config.yaml
num_attention_heads: 2
head_dim: 128
vocab_size: 2064
norm_eps: 1e-05
attn_scale: 0.109
bias: "none"
init_std_qkv: 0.0425
init_std_o: 0.0
init_std_down: 0.0
learning_rate: 0.00157
lr_mult_qkv: 0.4
lr_head: 0.00541
schedule: "cos"
final_lr_fraction: 0.1
batch_tokens: 32768
MLP neurons of a small language model. Each row is named by its layer, matrix (up: input weights; down: output weights) and neuron, and shows model dimensions 0-255. Each number is 128 + 24 x the weight over its row's rms, rounded and kept within 0 to 255. Numbers have three digits each.
After each neuron's rows, "fires on" lists the tokens most often at its 100 highest values on Wikipedia text that the model never trained on.

L9.up338:112121198163094108137121143153115171145122104100139120129129148169144150130097094108131141192161163157166129095096152100139125118127143107136080111106148143129156141130113155130129119127154099140127101105113132121174150136081178111162162115130154092108145096117140104077117145156113113105141117123116163149154155112150092161139121095149130109132090122130132113124095099174138118086136208111120116168139139155099207133167159123106102133112095089102138154096146154106138122140152084150148108132134139136149125133122120136158137126170137111168129142104113126084104130098157117171100101143120137121110084172110148131114136146113119122107112119133122108113153157070133167130139104110103115119149144136126089126135129106149111115115132133138092128141093128147116163133098139
L9.down338:138104137139124069151139147107137106097134112151159122109122128128126129171149114152162088128079088151115131163140160151095148138138132163133156151135104107132099110128163140156099116116157101142110079094125119143118122129141101167150109098151192155133185113148131134122142127112138082077130169155132118135114115112132120076151108128144157143136094107147123170109126068126107129082150095131128100131154126156165145112081149178124113077129077134097154136119134142081124143105123105099137155136137154093135145154135151156089124153133074151166113148088138134086139131147137125149164131139153136161112153160133126088132091153128132140135125124159148121137131093106099108186119138173122109151141118125153113151086082106131150133129132153121137146148126139154123135083110139
fires on: " her", "ter", "ar", "er", " Ear", "ach"

L10.up593:123117116171150097122124113106131126154142111139149137122102081124129210157118119098133137126136153117139076120128148118118129172121129111154102094118110126129125183134098129173112133143128103123111136170131143145091087139155155140165104164111124125121158149100117146058108132168122111182080099134154152107117127094104136150102158125147141095091163123162112132117091197109121104128131139132120128178135110136150160132108129127163139117113154148127140136140118104120151154113168119138129128153149127147131157092135082140137145126096132098128123192136092113115087117134142107156139088102123147121107112129195126146132132094171118166111096128146140149139141120150110143122132132136107104189169141145109143085158068100141150148130140129146115162089124121140151113128145162
L10.down593:145165120091112113105108133138120142118160132134105110076168153157127124155143102132111139119187113118120111080132082127129167076129121130107125104174142140110136144107138119119118173125119122142142166126165123099117142093140093157128063139134132124191120154138147136140100145122125114153092072136167106136159147175090116105144155117103070130134122161130104120134146142144155133151136125106165165153120118182163173133105136076106126099119107157108153136124103130140115107089125086141132149083114122127171122126173175145171112156114148119090134120141123095195118130140092075074162121120131105148137110137121143114116147141118145139125132097136105122128149135136095158111116126169117116134130139097098178121158139131101144135122146164088140121131159142127125128115138129
fires on: "c", "er", "m", "es", "ord", " |\n"

L7.up224:108110122125135126128108138121160169091134123160131120104167050146178134143180130146140090141118124100145109156118141131158134119102089123104080146148075124139128105129110089178131146144084137134108159114147146107118123157131104125120120163185126108132143113091107135087100092148099102154096086119132129107142145132122141124163136093116129073098118115126112116175088126149121118139171150138157127107159138117083145105148118140150110116152171139125137159138165155131117119154156095178149095149110131106078146111120136136132125119091131138134124136122117130143140140161150128078113091170137120110125107119144123156087163126157169133152127079106177169122151122165120120147138117151133113105149113093120113122124156116115132153131129131099114113136142112100146164198181129
L7.down224:137120093121116096169111125132157090104112131117147090093160139129118111111120168092103142107118141138127138139149064095139113152118161119092140093132133151167101151097104111105131163128156147158086129114099113160090130119125163068082127099105128148097142118130132121124122108112131136113139105094146140166107123182128144106134134149179100119128158161131157105108111127160167139101122148130150123154101127114114110144151078120114150128123132125151089135106126071142116142176098119108146124153131133147105115154129138096148142087107146115159146136144114106105116126101086119124083113148203131107112117109068153152115132099104120126145109140077122126146105069092172119097118174095160149156124112140103131139151143171117148128128085127141145176104114126130105144153119142
fires on: "en", "ward", "ible", "hen", "os", "ten"

L12.up756:114164151129123144156111143134128115145117092116144144144106110097178157145137099115112131137139132127137107147100126116135145107114107111139115115135143112124141110113108114113151102084125108105119113112139135164103157147134090145098139181109106113115130112134152124106111096113098097162114102082088131147082124133086138122131143126095133087105079143142122129136143194128054171116128152102109120144146133113082141111167108128157135143179120171140139136111114107097132082144148117170150124095135117122131169101159128151114152146133126105134092121149114135147096107115108152124181107130135171086114105182102177162171123147151131155127084130112127112103113128161087116164114146117126140148125110150151173101190120097102122111164123103158115114116100149099143113113187156
L12.down756:098131179135164102078128153099130108142171053128101094143106135145115128166148141127152108139137132142118136098122099112113136142117100101170146158156149135154142172115132115092134124157145133173141075107166107149100099115146131107132108100115161123159160136099131167116155138128138097126114117146119158117083120177140109124135118130150117111129154113130131114122086102132175111101136110143161103145159113158117104125125101140126168118115121142151045170138133137109123156113169130113157164133098076122168124133160145160149163110155087121151145151129107173104171144139122064127069113107130094124127126184132116116127140132124121134111130126125114099131144107122156140120135171160141097131123112162134124135157113120141117138135114152143131183182151156139119123157149130
fires on: "ed", "ated", "ced", " called"

L7.up215:141115174163130144115145091088138136095159153122194115127096115123128140136119115092139097102111169118114105130115095170152108108080112142154145130119132114142139106175142140142111134143157120098116127098111151136142061144135075113174166122097140115133164140166159126148127098130133155088082115106107155134138149096141159155108109155159136094054149120099101121139130147125117122118133170117169103123144148147088155126154135138160148126150129134156150150106115092118129155110153106178165132086082081134132123127120150129092110132127168137136137106158162093168128126175129117126162120115131170137119118150110121148095121142146137147115090197155150101106154143111126122127122102140110088123112128121130115073113135125103081113142110127128127161141130135125144172134107112
L7.down215:152147124091107138149130159125103158152127129151122165127152136138091157123152090168157140079115095141124131112117155120141123119163139106109135139163115152144134120096114102103114118157118103128149115115114090139140108102108164195122083190141128143140161083153109123161110165154117129111159138158115100139169160149130083105141154106074098137115099114112100168146158145107139131148152133105121145110098050127126138130151176158120146110125129132177120126146150104106147140136107163104132105134115144158155074136128113134139101091167119123066132125131082100132143115172135150106148113144170098146177125137099138118108146117143133130131132179126145156138142106121136168159119133106125137155128131120107148098113126069080123141145104106089156088108110140146123142109127115
fires on: " H", " T", " No", "H"

L14.up479:103124158154110116156110187116152129135124148129088165117160105137115089127138119132150048124116109127142125166138115163132112122140098107105141194124083119129132080176092121108111152109128158080081068106109141124149146114130123158106086167111103156151113133129148104120128129162156137110066101133137178144092121132105144119131070120147119107154130111110104119143112130158122113083151142145135138139153105138104116184102175128140121133125129132151159123167123110111142088139085079129157129103129126128098131085084109127137123154113172105161130141129150144145152153169107118116136139152098154148110165135149114094131140162096111135130090105158127106140150164133097167135131120165142135163131101118114128130136120132099131142187127131146101119149091129134131147121122126
L14.down479:084116112158143136123133151185119112177143095119127183135126111166107104103066129122131123118103129140126122119137162146160129156077125130148113160101149105155113104127140122085136127147170124087127149128122123144132151106116168142117113091122143111109115116128095055125147128141117161109143123132154129120129094147107120119143087112109087123133116136127093155093092122124141116106163119139146115135130105144145151158128135152089098165154098107124167119173125191133146101125120137140146107125145068144126095133121192135168138114130170112094138162104128118138086122124152118127114116123138105162120124110156102109130126120178114104095125128147130129149143121167150154109124137124098126100141125185166144123170137144094151179151099129181101100156104185111111153106092107
fires on: "n", "i", "sk"

L5.up28:137168112136145076100134126101174117181099137115164173131139103156148140126188139124117137116120131145146098121084156106114092096119140113130084161176162081131134102120101101140114149089094136094127149144105162096118105134146116126147125112124132132132130129122110169079153129085132143124068103146135128116112092111096150139135133094121124117124135078136115119132075139110105118103109155091132108165130143124106123156164125128113109150156142170153137130125089090126130083114119131150136123142124108162143129131124135142154162164177108112136166103131144099086083161113124100142135101142120154114132131123145110159129117135109114164087140106127142128145126160131126148082122098146082085104149140148119119105089129091132179052127168157163132112152121128154121137141156147
L5.down28:147146115101141115114140172135100127102116141101103130137154125152135138102128116116111204125125107150153132125130134090170118088116137102136132118149185115166078139142149074105126143153122117101138152177094166107122142114144125093118092090099158136139136123120106144136140138105128117082083127160123108121157153113100120145143114149088106154135168139137156143101123104121146130111113118116095080124125125135161137168121118125098123168076171132128156111134092118188161120103090142109096155142145137093128132156079172146149118133132145102139124119125173105112068123137136105156157084128129125155114153105100070115140112097118120116112175144116120151132142136154164127130112137174131136097144113129138134163119131126132153128081103194129161095133159153137120113088109132
fires on: " Lab", " game", " Soc", " soc", " −", " team"

L7.up157:076128127131100098129086114137153133150099135146117115102117083122116169091152130142136132149150117131169093147137170145127133138132099171163163095110149119137137144161150161100176113151146122126098163112094077145082123120089126139100085146135112184123096137109129101132078147131125162108154123141115132132121115121099152176161123167153157159131111082137128108103193136127121147160122120113151126149112144195120148122133152126171097140122124102126162138170143137114117129142116136119129101099116114124147143109106134123085121163086136130107133150123105146067142088131101118154138156177173132139163162135126131127119179145113111133167098080105126161097157135117091134113141131146097095144154120103078160109111147131147135128117129124120128130116148105163164125163131133
L7.down157:109115148099133146132105142143164137119131104141098119138081142133116124121120178195127138114161165150144119114131144123128128140105096185112118136104087103124151147161130127129174149194125150140147138175115104107121136154163080114117098082142137091121115150148125185112119146094144106101143126116152142109087114120153127125101131118160128146128174074108145108128105127131138106088127134106128112091138154098125134159123122117128111120159141123157118136104167125131132155157123091101156150170096155067146125156142162145125121102104100108160123133151140129149135146117094122153119099135161144136147142154072100122105135112130161111090102077107147082133131138090097154126135161171136129143072159095097141153186103101114135115129134135134180127110148131126130110137169138
fires on: "ell", "our", "el", "is", "ie", "io"

L10.up589:132181149138146090122162109136135102181146108130139158126115115104136149080144104132116144126119104142154129143124134098132068112087127119160081117097134114149156113094091141143117155088133141094119105157103158139128116136154093150134138095119114115127106137164111148076135177120159154165136082146121140091139157130109113146110142135169142132122138130135142112122094149158105161120153114094142096181151102141141141124144110140162167132148145145097139163159103121112164100141114135121135102130140160150183144149138175177152111148129113091118150122152179119085094090108147120122177113113137095108142123157161114156116100122132116090097092116130154141195115115131117125131136128172088106116166129088111109127119086143120109109113154130163132133119105107084111145163112134
L10.down589:113117054113141144150144110076091145134120141100131126122154112130129125094108146138173154165116105153126157124103126121126111167122127120133127102142162112144139091124132106130134109088159082132122135174124143136140134158119104132097117085118139150133134145124155152085153138106134095114125164131139115092104172119140123160078131077149130168154143134130154135089144101149142134123130150107119127079142110144101107161107131131149137161129195144173099117117149126135092129122107149151129106115127122152143184149080174060112112167140165100113124132147146129115096104102179123116143101136122114106146127138085092103106105153189113088122136098114114110158128149114139138156095119129097127131108142112132099162113142138125120159102101148152137068134160149151113095124076128
fires on: "ab", " Lab", " soc", "ob", " cor"

L9.up889:127125132115135137163129155119159155118144160147140123126134124129142140148147128100120109125102124096148092108103115109168138117098128159101165112166135094108104119177125125133142150159129132119134138105086100133112112083158115151125098138125122132127112107112154106137114125150121123117093133120110116070126087163137106121125116101086122058124155168143143144148167118183113116116141150117109120109158146186087139101102138165119142114105140155192144159146150147102152121151182118136135131069093140166112135161131185111169145158140123114128130109144117135130144188128156154142086107156136130138115136141131151144110120122137091112140128137131194109115144117117145111094077119156107112149146129142113116129084119136155136120174130143183113116185154108091087128186119129
L9.down889:143115135146114111112109138069139131143152115104099083136098120153136091118163134138127131154136112106086129062092117110133106148129179116149100201117095112149096175140063102149143133139126134118160131116134184111083113118163127098102162134144123166136120147135122130144153118130079101143173125132128119146131163150084100172127074143126114115168136132109118123110097173139105138114104153090128123175127100161078157100140138095131115147141114134101135115121131144105140147160137123126094120149142142083127116157103111147113162131108131119151144119162115156146170112090165142126091140124129086128123138110141163127098095147116135096112090193149128108094138121141109149114159187131122096137122124121111097072134110137128155126134115127137126148111128100108133123125103151
fires on: "en", "ib", "ip", "1", "ic", "ing"

L8.up286:119132142124142095146141127098156127142139103074143119140108142138122115188105118122143115134114144119173110151140108130122141098082175098119104133091182135165143139109114128162184141142074141131143105090143101133123102123114122108110130101110101098111178111127161142114129113122131145159129124094114139126068157122152136155136132146111103110077132164094139123185112142145137147095148119140134113155133140162078123109129085125119170094169105135138125114130134146069138144151138110151113127117085077131113160175150111170161154176119104109142119167162116130138082094090103121127147121164099115130162105150113157127150154091106109143138118105116160121117176131077100108127122104150089119142152138167137111113114101141095126120154128136142123139112084143091115122135103145
L8.down286:101123143145144143146150160177139121146174122116134117161103110148121103123208145135130094137143110118182123174189141143135114104124124131176165124110098148127135125127171109118104146141126179137107083113103110167112126152133098100132115103110130093149150190123157128146150115128125103126105157126121115160118133159147096137152144131140129146128122096147133150105106121151181164120123139116125140110135132124106144096132109154138128142109143168180044129145126129135089125114134135132144146109163084133150061140125111152100155101128138164176154100082123128107144123158162108115102123113157118125126111158116140130125061121119135090137125143143132087157069143147157100131147159124156157129139119132167125131102145128157146078113146142137163150119143121132102134149127097
fires on: "ed", " century", "ing", "ased", "ass", "ated"

L7.up806:155125148131089091115120128125188135124103099085149122137099104061162148153165122085172140116111164126154071091115163123138163125150142083099087107128115124144102119130107146111081131103113133089118118143119123136104151155123119145126130109148135113139073159109139108088110157121138148146139124128150119135158098097059128140128114118135112128109119096184093144121139124120099135094140104132127093128110149136107139151124101141153142109180083148097113126129132136123129108139099169119133121093154095146095126107159113140113126122122097115110083140131152112139130168135145124166156145138140147146115144144191141185136136122149124132132096102125149122106106106113099134147097117125130129108130127165136190109176110119121112125103145128188143134117113079159140136136195149
L7.down806:047157139155159156129116098124087107135178127155141105160127105148167075101127121161107130122148153128110141153137101147136114120086102114148118071124161132113166158100160084110150158116133190124139140119133139126167115122129169117145134159110143158102136110106138132141160148150138102134098112114121125159124177120182119131111135136136137123151138145084157096124123135123163127193155128128109168096149126102145141123114112163136109144098128139133142167164117122134145131127129091159130122151094109103139146135174125092094134137099114145126174136133121137146148103125139099110086108124134126126100102131098130119095100125137111138097134166092152124136171104115112118161172134179151188123121143084151107136080174135147120124182123125103123134140137156142096118124093116
fires on: "ed", " to", "ted", "ated", "\n\n"

L8.up369:108125143120094145121108140125117104148140138129131141092131093127147135098129121102148074144142123117108112135111147144145150140144103107095169168134101106150139127139163175162153123114101120103103108128128128130149155141142104112096107098136151101126121105145137090093119117122120148119097079150153106145067117131093175139119112118157158136135149086141088117119080184140109146111122100091185120168124153116102084183120144148152139134141131134163137173127126094140077104156137134135106126088119118170147148096116074148136160109145167114191087146098125145144124132157139136134152119121145130172134153138148145145113121114116112127135132121171139145143144124108125150074158099107082095168101125096095154116129114089105102138148099163095071149136140115100115111134121151
L8.down369:109132103141104142174149118113092133154149152127143121135120142127142104163143134128130109112111143075055162113121121122096086127107140125110126167107140149167125131120125124110106106126161128078098131118094132155149119147136149123142125119164145155131114126118108098158105129165121137116133107095106105148175145137132088111099123112101154133101102114131108123134141120137140144121161073132072127145126107152135123109101109159093165138154108125131172145125111142115132117122123165110152141151124145100135061131134154079093175124134157142098108128094157150204095128127118132113155140141121132110116100130149110175121086084140125110088141132130098144138151140142092126146121147162149120164093143168160110123150148123150108176171099131098138175096074191113133124090122089
fires on: "n", " later"

L5.up1001:115126123124132159129135152151100130135175134136106112098155137120166110159134105108141149133105095115109095122137128088100097174160119149141145139152137112128139174149153136083158115156133146088134146165118100124121099131100153141136118104151091151126077122106132137138149106142142113141118098089154167132082151131110134152144145127124103128137099125144145133191111112161090101105135109118132079106120145146047143120107157101108152151184089114131125135164159141123167110106120147158181158133136043116150146126107107154151154117103127169135156160097151139143146144105124122143149116126081144136109125168101128113134132069117123092125121143140154109138154164081113127094119116199151125145147119126138118123158114127107165101149139128101162130132136129164107150145130153
L5.down1001:117079122071109104137100108142143104057144139158152126119128158126153129132113116151142148113161092072119160128137140106149181136082138144114136099147144117085146151089102128128168140150144102114147162131134135192089104081104107137104127088119142122106139128097102147123139151127142103096124127122122111126155108133113135124135135136145128128162111104122103077118077095146151123120149114131118144081147184117141124134094160131113098101145143160106134119156175111093126127150091169142119158157111125110141115124130115136048117098143131130156169128139140143126152107107120122122117161120135127124077111134086115155128141131158100102130137106135129109147160144149102147153142084132156141115129104082106158169120133175102141145159168140109091083175119124141133102154140128
fires on: "0", "1", "9", "2", "3", "7"

L7.up537:135128142108141157184096174097126155116150128120159087179116059111140125102126104106101103129142109119126118130097162134132165130145137109163100158153135112098194122124166115190133125110163171139110112149118125117127122109125096178145177174142143108111109092130144085123123108140129095124118112133127118159097125092147135148139152114157155135121094151111113094134087106099144125122108143069138130147146136163108115155146058130109151134152110101127115128172088142128108138160190136149137156111127111129150125146116136129122124148116158142128139151139100120148139123125136126138132092167084125104130079141103128205095121155111100142116150101167121155129146129134123139124159115167123109175123134104146134095116148129116155109144170139103099134115146136079134123140142153
L7.down537:090125187115132139125112151128138166106163102133108128144119128101133134151174117113101126107132116132123135132086174102125118111117097077083108159127111187182117093106178134130115169159134111159114145159106106142144098132122123124105120123138138148133074117072129105142153115173135141144121110133142106113125083138095122109151159160129112115102138100081142119104110133128122149146123094118127092158078123152173125099121113104118102112083150136101088119135144151139117125145122122145137144074166119112150178142132119153132147178111115120134117132105116182135177132099123133136120156129123132121115087126163110140130115183147150133102106132170119144114106124164135151126087089121089128142166152096105143151074169134110127140136093142089116137137138109168172092146131109
fires on: " name", " month", " character", " author", "ife", "riend"

L7.up999:169137130135128146115107121120120090098098128153136123145129085090134136138107186124150136079098104116142116140150122122103135159147119107116139143154105107127143136140126151124093176146153147105103133081128155125117145144133122086154104167185096120124111120147107124167126131148096125108105115168150135141150126061095120127130124137120163094110117132130139105193173085164088145123143160136155135143158130133111161104113117126154101134121147115161125129139152153088134110151124135121131106150147084137106185146142146172147142118160155132112116147143125169112197120123116109162164143211114181104160112130129136142135148127158101126146140093153174155135113107100145110092160062128127106131168153152128126117142152132126168143136140137125132112090117107128160145136122106
L7.down999:097113127121146101133134063143151150150117147103149124088124101125139116156147121150166140189142113163122152142104139155129111135137102100118159089118132141117091108187145102120133101101144138120118142160131114113124136132142109145114129086098136120133171157123162131130102137173151117091136186137129159097120131102156122135164136138145119151133141136146121128099140146139127122128135126099136117086115140108098137141118127150100140137103157124084004184126115111090133174099129122113143144103141104125155098159098139121096093134144123157124131143107169102150062107131160099126085129124142109142152123117126180108136118136119145121115135115111120137108089151143145147138096134142156109114116162149130161168164133110157087104139087143122174156146127113128102088167112139
fires on: " of", " and", " on", " with", " to", "ing"

L14.up88:093107137120146100158132129144138110144110133147139167125119089155102121127117101115141152120161162129170120144099141158104139137145084115101121100106084122128133148112117127162130092136150118147117129126140151143154106121145111146106111127164139128107119148107098089105115098159084138145117100155140146134113114059124162101107102088185135105110134073133149112150112144120126120148088118084148122167118179142116119101142090128128107124154133142104148106138142126089160142125131147171167125157128132146166151123101098139112139180087122116154123152145099114117157101155127087163182122141118123111147142161181105108121106139152114127099154125115120183187137125119119149102161077174098082160164135125123108100140115093155128164140181147157138137128134173140122124135132167
L14.down88:146134130167135090108146123096157110102127131134111129141095165142123144116107156127094102126128116137109112095130100131117139121115095133112139149151131159135146155159080159134123135144098137153085149125134126097099126105167113103131117133117166158131157146136138146133143125127148130121124158064139163118099043128111125134102122144113090116132138119124141152192113140131112114126116096116125210125156113135136129124113145126150148119135140118161165122144124145147148175073121152116129124132144153109084106088140116138161103133156168101110149084089067137117107136146147153153165137123148132179139083110161096123159143139128130110114132179113074141137149143134167149106141137083120128103173141117128137111174119080128121094130180079107117118121122121109154123098168091
fires on: "er", "m", "ar", "per", "el", "h"

L5.up263:107140149122128145124111171142101112128152117147130142109164161125169120148145145115133157127097117096108085120149114121129111167157102144098155149180138120149137113142148135125172141111158130065137147110112096135145133123145152179116122118124108143105085141080085108106155115144131104117147110143174189084102171099137124138092132124109093117142140140134146138145113158145075108106159125112156115122113149172106167141127138123105122113133105142127161140081124111096157135114112152131131150115162071199118150141101112078140147080117195160148115163077107124136145124145113111152127144112111159132110109152113122141148160105100140105094133102142128108105143137103168112097130119191141092124142099156111112088150153159110127128115136127123146112140144137113130159142169116
L5.down263:120134104128113092071134130123158147103124139100129166119076113137139155079148105141163130141170124112145136104132141129109135114148157112119111113113083159106133136084159180139151170105104120101123149130115140166133129191140103086111162136126096073140158132140129180103086140128131141155099126095129100104123137157142138124120134137099107147199145115131087153131120138148096091099133103123119137075130128176147114133197134109142125119140119112130152127171128097097105104144150135141155129120066074119148114140135117114097112170115094124119127122115144092106120148128126139142142110097114119112135151157148105141113125127146123121072154139110131126127161131136174112099094144139157170119074129074119091126138136140120114132119146119142140122175161106140150093154090134
fires on: "0", "-", " |", "2", " is"

L14.up804:107129161151119105171107165104127152106150138154102125132100070156126161124107153119125119123135127153168100118111169104113105146111084126155110142155129112116106121117116093104138123122155119145114114159170124127149159145113103188166152139151106100142145130139144117111121103101142145129144114152134181102143101095124155128104114081146143116134120084186128130127083128145136119103124152057119124163144154146099130184137130158140147112099126156109140167141151151095125142154171121134126126110108117166113091131134103130116156122150113133114115116147100142150077154119127129174139148124105146100124099151121138115120101158165128102129142130121157161136136120121140154114131056162045147119167139125107119082092138124160108150096163117146163078131128103109091144153145124
L14.down804:092102121135129070121112112126132135140088154135081135132083128142120087169110123131094138130144127128110163124139125141142145163161122115123127092138120053122166155109092117099127141150114118159109105065131127099117126148129126086139102132118118124120153183119162126140122150117128132125136113096114161112084130149113132079132116157112140138136130120156133151152133111139129146159154143155140119136151130122083161139148114149099124088145066112139130087153159152139130093155122097122111161168138163145134137140111124132122163120182162153156140157103154152115158117144176143118157106125155146104161147085136107151132092138175126127140127098126097148141083190087119141147113094155131133082124135128120114157063086103126124109154189139090132150122115130125093133154153138
fires on: "on", "ter", "i", "er", "ra"

L7.up672:099147148175106129133129188109120155200142159082137129142084126134112123072111119113134139111088125145184087130130154106155115147135119157153160126161145098138119130115157132103132120114100157119108141165116138134100076129062113127104132134087153151149130130108108105123069132158142136130134110097117146113126110159150165142150138143135151107110153156097137113126158139131060148145096112099125126162126124186131114158123134116168111140135130156133142146139133095145128153185137135136116095112125122162127122143158123128097105162109145143130184145094150094105107117176122165155118148125143130137208125142108133113104104098115141111143114123145132117126123195089105111131165151127117134145132088127119145135103126120149129107128128137141135164113133091141159125124104186
L7.down672:131155145134145153098148127115115152142159131115093134116121119147116117113108118139128196151121167159148128102131144162128157122111142099116137144133129077131134105148105124136130098145110118114157134116103145154120131115169133091126110155109163164105148118173110151133126156139085175100118105111169098088133154115084143139076138142124106096163113164113145097124135141150125156162151108146105122128136153077125124127102114081142114189114162161093105157109108130134115122127124128136131149136136097106112125191194151145118122159134138167153111127120150104148144140135112133128136151151147057116111183138125116153111116143136098078081113101142152160159132129084115114164112123133180083083115133112093143131115138124149161164120172152135133093149160139100127133149100157
fires on: "ell", "ia", "stit", "ie", "a"

L12.up665:126095143123116129112096122123173131139115109111128128119154122141114169154148101098120080141108113126119117108150118102107143106119135137153154147176103115121124134155133084192097137134120148119109165110144174092084120139161106127131170140090103139090149135124172122173134156130103130132072080093112120111104160150144122129139154098124165080116137143128138145149088102160117133116149095112102129117107172148101117126148132137128122116124134114135153184107078143129090181164160102139126104131143150119135146092111114112192168129121133120135153124130136096134060145140143118114095127121142126106137159124117158165113129102090086120103119112121177115130135130111144094076101143107125081126143166111105102133118135124118146110125157092112115115149101111068152134156113179
L12.down665:093119149131132107126112133111121110151098127094096076131144149139120158149127153137155115122129143131095094113164104139108104132112133099122160134120146142171086165129119165142106177103164102144126108103087137105116140164098103120152159141102139119104137135149135152090125110109119133143149118141147165117146124143126136145130131123139132130146191132116140158152141119175067090105104121060131165144139168127121145124119152093139138130092126111092115147133096166114095152165126142113109139168119159139188108142094113142147148108130177125174127102112146104161129088140168147142140105118141105110100166108124075110123077121140093148156152118116107141090114105104144141151115139123158100119168091126123137116145118151080133172119101172117165101161101114113106121116175091
fires on: "en", "erv", "le", "ib", "ten", "nam"

L12.up616:121153116182128123155102154089138093169148161113149158113122111059129111120150147108117131125127111150143134142183119128094151138138126118149135081147096118156165129167136136135122139122120121102140148121122140158093160132109114171154111174137072143144148163122130111148135164196136155132129122147141150107104167087141158136108123147180099087095124094116113114130120152162119135174095117140144111127114139146133180135143134151163172123128152150119165093152098133119151101113097104130157146134142096144090126105081083158138104100145083128159138137093130136088064130079108124121149161146141152108139135131114144111119115118135112166089137126124128120166129178109120136134131128179134118129131110081152127139165117110091082131129146144144113114146113112159154130150144135
L12.down616:153106146130146149097130093130089134120091145136115113117099144168163176107126118110100099147121135094109193145171132151136149134168119110135111130118169138136102140140151153132110123145158104162125126172124104128146148125089118127122154147161141124061128141129128126111102094121141125112131094127128139120113106101116146105141095145167137124131173110112101095133082115125101090126110144123187126143115117135157097122116120106159173126093118096106113109165184116134120106085122082100109165135154124130088100145136100108101095116157145133146125082086091146160103118115127137095148120165081107089128144129127096133181078143147152093155143104088157148104104147104152127148153136098108136157100108157123132111147135113096171187133143119135152116132132112098121125101111109
fires on: "u", "v", "re", "az", "s"

L10.up435:128128096163124129124123096153191099133097125120110122174160099099146169140148123104121122104126131102097123146147146176137133124111109145101107154118134120131130140119095154118103129108144137109106169100094146144136107119136104106151115181151075116100118115145159120142102147119129175121106159099142113126119138096111167126133102113157146093107102148109105137182146146144103118137105152130154163188161123134128169070116098098128169147177113154154146144133104121141092096172150099122111072130136089139143145128135126124115197099145141106145117122138092145114136091158158075139128109186098164100095151139159140165090145135160119114130123175142140121142124141073083120118123093139140123113147114160115083141133127128126145127115123109129137126125116114161158120122154125
L10.down435:150144129124143155154143095168094155149064135122119092048134133099137164167113142140110129152113122098148115163135105143120153109147110141052145100122146153191121124132158117102131140099122152122139135103133132108138149144157080155159130103130102138130132151148121103098131100145100123078174143127164130106149151116117117113151135161132104121098117093120130166105148093083128170145121132139119144157142127092117148127137131124131128149121107112095029112122129114128107133089147093122115139072131139073113135185125131146114121145153138107111113093154125118134123130136157128118151152121134169134125152143144114082134118114149128136166140167167149085106154096154116142141148105074081139126170128150113152145133105129106134144126114142119176110093147116127139128124135119
fires on: " to", "s", "ing", "es", "y"

L5.up243:102141123220120125164152152184106113136115116122140141118138162125149134153140088120114132103141115117159155167152121085115121098102085172106086134127149124118146153172123123094118140119079103102139124125137120104190095095098167169111116148134127122127133155171118113113122168134134137097078117092115152144108120099097138124109119097117143107093063133120148144120117197119123101131102202114149137132190121165113133118102163141142158124117086129158167138094129125117137094108172156147161141097142117122109130136142125129157125105147105140162177144114151132166148138129152145111115100156158156129126128130142160091137127150135126129121124140148155117120142136108079111152160100122126139150105125131131088089123098129138140094121142130128128079153125125125120128132146140
L5.down243:142110113101141161123154090133077138152085114138085168159107133135109145134078089151163153088154148124105155108116128100144109127134101142119112165097141146111149098193128084134125101098140094137135138169128115110128133112118131101126092158147122133130090139142089110156138145129148123114105152146126147154141101132099142077121120178082093115130136131134108183106155124120100148102131124140113119117090120121125119097120184177089185096125129155106119108106090131157126111107101110096104105150094122114115073136113132135095119101123102110168134156169117153111130153134126140142110116113159135144162084072153097095083114170140136108152140133127095123125139119114105176149140166084142104128097124117146112144132132119130095112089157118122132163158112128147116109149143122
fires on: " T", "ut", " As", "oth", "its", " at"

L8.up232:131123136115134113131118112092185138146124129121157148164096114107157119098118116150140112101062123089142121132155095150167110144123141169139125116174124114157096111136144118114176152112114155129088151102111112134152126144159092149161172150152155108095149123131104126093075119106159125115124112114087149141118159113129167105133110102108163110114076089140144087145131124131117130159095128089139130120110146116145120125100100122140111142141113107124139177135161144105127139145161144172128134125153127119092168113131112114151166132119082176107137131092160101138140168179144104084138196121117113094174161131152141117106119159134120134153110088093133119138158123163154154098158084139122131114141162102132093105141145100161123077146105091140129121142139113109096138103139154
L8.down232:141141083141105134128143127119181101115136119149137088122166169138124131132105114139119130117111128163129125167160153138134141197118129103109139147118146130123144120161114127127137112096139111148186170114129098093131110135136176135122178137129135155137151126103143116165136070099112122111084117158151145126121127153143122105113089148139111168143129153125103156151158081109143107178165153162105159104127135129084094132066114134142104156159180099143147121159111110128083099115147099141115113116152117128095130122108115158137114158127102112119131059147132121124116142137134098148166150151115124147157186143148168152085099118143136128125119130120113108137136159149139151160093104136110089125075158089096111119112131151167155121142130138090143119165164083136111136124094105
fires on: "in", "port", "ent", "ission", "m"